Part of a small language model's weights.
Size: 12 layers, 6 heads of 64, MLP 768 squared ReLU, 8.66M parameters.
Architecture: LayerNorm before each block, rotary positions, no biases in attention or MLP, untied embeddings.
Training: a variant of Adam for these matrices, 245M tokens, 3736 steps.
MLP neurons of a small language model. Each row is named by its layer, matrix (up: input weights) and neuron, and shows model dimensions 96-159. Each number is 200 + 20 x the weight over its row's rms, rounded and kept within 0 to 999.
After each neuron's rows, "fires on" lists the tokens most often at its 100 highest values on Wikipedia text that the model never trained on.

L5.up403,168,195,198,175,164,194,229,204,201,187,206,182,214,184,183,186,224,175,194,193,213,200,200,208,182,209,201,201,217,198,203,224,186,194,210,193,197,209,199,198,186,200,200,194,215,176,179,184,213,203,148,174,179,213,199,191,190,229,200,211,205,192,171,239
fires on: "0", "ul", "um", " f", "if"

L9.up120,215,146,206,168,215,212,236,209,197,170,195,193,203,210,231,197,229,226,211,237,185,203,202,230,213,175,239,219,189,189,203,215,228,239,189,218,212,178,202,189,227,225,157,212,176,203,226,193,208,189,213,212,229,247,211,186,207,251,208,224,181,200,220,207
fires on: "er", "r", "oc", "re", "ud"

L9.up678,196,191,217,190,162,195,218,205,191,180,205,173,190,210,190,199,195,193,241,212,192,140,217,190,197,166,207,153,222,220,159,219,206,184,228,193,223,208,222,185,189,205,190,183,177,213,208,196,221,158,193,196,214,207,210,205,187,184,209,222,208,216,176,213
fires on: " where", " that", " while", ",", " However", " when"

L5.up142,215,198,195,196,216,197,226,178,205,203,216,205,214,209,199,188,167,222,195,192,215,163,192,178,202,208,200,187,213,191,183,207,144,177,233,204,206,207,192,211,211,224,182,168,174,204,218,185,229,186,199,201,195,206,201,154,192,195,193,177,221,198,197,230
fires on: "an", "al", "ment", " process"

L2.up437,218,190,223,174,185,170,236,189,211,178,175,231,184,236,192,196,185,242,186,162,207,172,216,195,212,231,226,169,194,200,208,182,189,191,178,176,194,194,174,213,196,174,188,209,210,186,208,181,195,202,199,214,216,216,203,166,188,242,173,234,219,173,192,241
fires on: "o", " by", "11", "oor", "ography"

L9.up325,209,188,181,189,202,201,167,190,226,176,203,210,195,205,231,176,200,212,187,239,200,192,201,225,180,192,263,198,213,220,183,188,186,186,187,184,220,186,201,188,181,218,187,177,198,153,208,206,227,223,199,173,209,200,176,197,189,192,212,173,231,177,226,211
fires on: "l", "el", "L", "-l", " of"

L6.up59,208,210,180,203,197,202,210,187,216,169,231,190,202,227,202,184,146,161,169,177,193,211,229,187,190,193,217,188,197,171,205,205,211,198,203,203,261,193,198,220,217,186,223,181,198,189,195,225,223,192,175,178,192,195,185,199,188,202,192,194,223,194,231,194
fires on: "s", "ers", "ists", "ars"

L9.up159,240,216,186,197,179,209,214,190,169,195,207,164,190,217,188,174,209,155,213,198,189,226,230,179,203,188,211,198,177,212,229,204,225,214,170,204,229,208,186,243,206,214,209,183,171,198,219,190,193,175,227,165,198,182,207,208,204,251,157,192,221,145,180,196
fires on: "ing", " of", " the", "ating", " to"

L9.up65,177,186,159,190,221,198,245,190,201,212,200,162,201,196,206,223,205,177,214,146,187,172,182,189,204,204,173,202,208,193,181,203,184,204,174,201,206,192,169,176,200,177,206,210,198,177,213,170,195,194,206,191,199,187,175,215,184,190,206,194,218,220,189,217
fires on: "s", "\n", "z", "u", "h", " s"

L9.up441,210,185,191,178,191,190,202,219,195,190,195,195,204,187,205,207,193,201,251,205,194,168,226,185,218,161,230,174,230,206,168,203,188,179,197,178,190,175,208,238,207,222,176,195,141,229,201,198,215,193,198,206,215,206,229,207,205,187,187,201,209,207,205,232
fires on: "9", ",", "8", "7"

L2.up60,188,196,208,191,214,179,228,192,192,181,176,190,176,203,179,208,211,193,195,191,203,195,156,201,206,177,208,191,225,242,179,152,210,224,204,192,198,169,186,217,182,188,202,167,185,198,229,176,196,191,230,215,212,214,216,172,195,216,157,216,212,235,230,225
fires on: " Le", " Jo", " Em", " Mon", " Phil", " La"

L6.up109,192,218,236,199,209,216,201,176,161,211,220,173,193,195,185,174,232,187,204,186,200,196,212,240,195,231,195,194,248,215,217,230,179,212,204,196,201,192,193,198,206,236,203,157,173,202,213,182,210,182,198,217,196,203,207,194,176,200,173,196,166,202,195,233
fires on: "ess", " that", " Leg", "ob", " of"

L6.up141,157,245,173,208,186,210,184,211,220,203,203,192,197,194,193,193,217,237,197,190,190,212,233,149,179,228,220,186,188,205,207,192,191,214,210,212,187,209,197,188,181,163,193,189,186,221,212,208,203,197,210,253,210,196,199,177,156,181,207,184,175,202,181,189
fires on: "y", "2", "3", "ic", "11"

L2.up654,192,178,206,167,179,185,230,195,187,174,208,188,176,214,203,173,192,208,198,237,191,192,195,209,184,201,201,177,225,189,212,192,199,187,209,235,226,234,207,224,194,228,176,213,182,230,212,192,210,189,177,212,221,225,225,182,182,204,187,225,181,206,219,202
fires on: " att", "f", " ret", " family", " company", "re"

L5.up164,206,228,176,175,189,201,245,194,225,187,198,203,186,194,162,211,196,229,226,199,227,157,170,182,209,208,216,196,214,209,180,193,184,244,202,160,193,208,213,172,170,194,257,171,222,210,204,196,252,191,186,224,188,209,196,203,183,201,210,190,194,212,207,196
fires on: "D", "od", "d", " C", " from"

L9.up267,212,199,201,174,188,212,206,195,168,219,255,160,234,203,185,212,196,204,190,189,183,185,175,190,225,207,272,211,220,210,179,233,205,217,183,189,196,169,168,195,178,244,152,211,191,221,229,197,219,183,184,191,231,207,190,190,194,214,202,194,179,214,207,192
fires on: "-", " by", " that", ",", " which"

L9.up339,199,175,168,197,134,184,228,214,201,178,206,226,192,187,184,196,172,188,192,177,217,170,178,207,215,181,211,203,202,198,202,219,162,197,202,230,183,224,210,181,207,182,186,190,178,220,191,200,205,213,190,211,204,219,229,165,222,194,213,222,201,194,241,206
fires on: "ially", "ly", " often", " first", " also", " later"

L9.up696,167,180,196,208,180,187,201,204,216,187,205,192,172,243,202,172,203,183,196,192,196,194,203,201,201,183,217,217,240,240,179,205,211,185,229,211,221,216,216,225,213,184,197,213,190,202,202,175,183,166,224,179,194,192,198,215,215,246,155,177,183,173,166,203
fires on: " of", "ing", "th", "b", " in", ","

L8.up338,207,179,172,171,201,213,190,183,174,247,206,201,165,182,200,204,232,220,210,199,199,213,244,189,253,180,240,203,235,207,182,217,172,197,225,210,213,194,227,225,212,192,184,181,226,218,211,183,211,165,197,220,202,191,239,185,183,219,183,205,193,199,182,193
fires on: " that", " of", "3", "2", " —"

L9.up623,226,201,216,207,200,222,221,183,259,219,192,175,212,200,221,174,198,206,203,197,198,178,193,206,212,184,232,191,184,207,194,236,202,213,177,203,197,198,200,207,224,175,172,193,177,197,170,205,248,139,173,210,180,195,206,191,211,204,196,209,242,219,206,212
fires on: "P", "C", "D", "ac", "F", "b"

L5.up588,203,209,162,193,204,207,178,176,198,169,176,236,199,200,201,207,213,228,189,241,178,209,186,197,204,200,223,204,186,189,218,216,210,221,165,178,183,217,185,212,209,209,147,189,181,210,218,179,248,230,195,189,229,242,199,176,187,210,194,197,197,202,213,212
fires on: "r", "l", "-l", " by", "re", " m"

L8.up58,210,195,183,162,206,210,210,186,184,213,210,168,164,193,188,222,209,195,240,198,189,169,204,220,214,198,239,198,239,195,216,205,172,192,231,167,207,178,205,183,184,230,147,196,168,197,217,158,218,177,202,208,190,209,216,216,209,201,207,221,164,200,194,227
fires on: " that", ",", "ile"

L5.up129,206,183,189,194,196,224,218,225,199,212,211,210,180,175,193,208,244,214,237,199,216,199,192,204,178,179,207,197,193,226,192,212,201,233,205,196,202,210,209,227,189,192,189,191,202,202,178,205,237,165,190,225,189,194,206,197,158,198,205,204,224,208,222,232
fires on: "P", "M", "S", "F", "====\n\n", "D"

L9.up323,210,227,195,197,167,209,200,202,226,205,182,204,220,212,173,174,183,201,231,209,224,174,181,192,199,204,192,163,214,189,212,205,227,219,202,182,203,241,205,214,184,208,225,231,198,201,167,175,227,126,192,200,165,224,203,183,193,220,218,181,199,158,200,204
fires on: "/", "od", "it", "d", " disc"

L5.up331,211,219,219,147,204,196,190,187,186,200,187,179,198,219,217,217,186,219,228,207,235,203,205,225,178,204,230,171,188,199,179,171,203,214,186,169,195,208,172,214,203,185,187,175,190,173,194,181,240,199,199,222,182,256,185,179,218,228,197,168,178,168,210,205
fires on: ".", "199", "r", "pr", " by"

L8.up430,196,176,172,184,198,197,230,177,216,198,227,184,199,222,188,186,227,179,193,186,187,211,215,201,194,201,177,205,257,182,211,218,205,210,208,175,220,178,192,162,184,183,192,184,206,198,211,200,226,205,165,191,202,236,181,199,191,222,208,174,211,201,161,213
fires on: " of", "ev", "ad", "c", "d"

L6.up242,207,189,168,188,180,205,194,189,225,210,237,171,215,234,188,200,154,156,211,189,220,198,219,203,193,244,188,182,222,174,222,226,188,193,191,236,226,208,197,215,218,172,184,221,209,166,194,212,202,182,194,169,168,208,213,181,208,230,207,182,220,175,191,190
fires on: "ers", "or", "ist", "ists", " critic", "man"

L2.up705,191,186,187,223,195,177,209,252,215,169,211,198,191,188,210,213,217,176,210,227,209,202,199,201,190,234,223,206,178,206,208,202,176,195,210,185,199,212,186,223,219,188,187,176,184,228,213,166,214,200,203,211,200,222,209,199,196,232,204,192,197,164,209,193
fires on: "ities", " government", "za", "artment"

L6.up162,185,184,186,209,189,209,244,209,205,170,179,193,206,211,186,183,206,230,197,189,198,192,202,203,216,207,192,203,227,214,187,205,179,178,193,228,244,206,170,212,223,211,177,201,190,235,192,226,186,196,203,241,215,220,194,194,174,223,157,218,224,226,204,191
fires on: " exp", " em", " ret", " imm", " opp", " att"

L6.up508,193,179,232,176,207,228,226,206,191,196,214,204,226,199,192,190,124,222,204,204,196,192,181,208,208,196,202,198,205,194,195,175,211,207,186,213,241,249,225,173,159,212,215,174,189,196,244,211,226,158,216,177,196,209,200,241,203,193,160,176,206,227,212,213
fires on: "in", "ide", "rang"

L9.up560,190,227,179,173,170,200,219,188,165,200,198,207,202,203,233,196,185,195,220,216,194,207,180,242,158,191,227,222,205,191,176,213,226,223,179,194,202,202,174,224,236,176,196,186,192,147,190,178,196,195,154,222,183,211,187,183,203,241,199,174,237,208,226,221
fires on: "and", " by", "ab", "ra", "u", "pr"

L2.up565,188,225,200,159,211,205,210,207,181,189,175,211,203,218,203,155,167,214,193,222,228,164,171,213,198,222,226,178,220,208,201,210,191,235,219,197,192,185,199,194,190,191,195,186,194,193,221,197,206,194,209,233,159,206,213,205,201,197,183,190,206,209,245,213
fires on: " C", " Pro", "ure", " And", " America", "ets"

L9.up151,251,186,192,205,215,195,214,192,217,199,214,182,193,172,195,201,209,227,193,194,241,201,204,204,192,193,231,197,213,208,172,186,176,195,210,192,210,200,177,188,167,201,197,212,203,215,176,234,221,208,185,182,189,192,181,182,192,202,227,206,244,191,195,207
fires on: ".", "L", "ly", "l", "ially"

L2.up38,202,216,200,176,194,189,170,189,195,232,245,223,211,207,169,213,225,217,200,226,187,192,216,181,155,182,212,196,190,194,199,187,190,190,211,224,225,213,199,189,188,202,202,186,199,231,190,198,215,204,205,231,224,187,223,174,197,182,205,222,177,190,200,181
fires on: " (", " he", " had", "11", "2", "10"

L8.up98,223,201,202,201,188,208,200,197,209,162,231,218,197,207,197,232,230,174,224,170,191,193,195,210,210,209,203,187,222,157,191,238,202,193,204,235,205,188,183,186,177,196,207,165,180,159,203,217,226,186,189,186,217,189,212,154,171,206,184,212,212,171,191,199
fires on: " of", " for", "1"

L8.up233,195,181,203,184,233,187,181,206,194,213,194,209,175,178,173,204,178,209,240,222,205,183,181,205,221,207,199,188,192,205,192,219,195,228,199,182,180,240,175,189,175,226,201,188,195,168,194,201,240,161,176,217,182,193,183,176,177,202,188,210,245,186,214,233
fires on: "P", "R", "B", "ource", "F"

L6.up556,210,190,165,193,194,210,193,195,219,174,206,210,172,215,231,208,233,184,207,179,217,176,180,201,204,182,189,182,275,165,173,216,173,191,207,219,211,196,182,182,183,206,175,204,219,221,198,193,220,205,190,214,204,196,211,194,205,192,183,216,236,198,176,188
fires on: " of"

L5.up388,221,202,182,199,178,218,184,225,197,205,177,228,191,181,173,159,200,196,199,231,217,204,184,203,232,179,213,160,216,183,236,207,176,191,174,208,209,189,205,205,209,195,172,196,187,188,223,216,229,212,184,210,197,223,213,162,194,233,215,241,227,191,218,195
fires on: "om", "nd", " first", " later", "reat", " ann"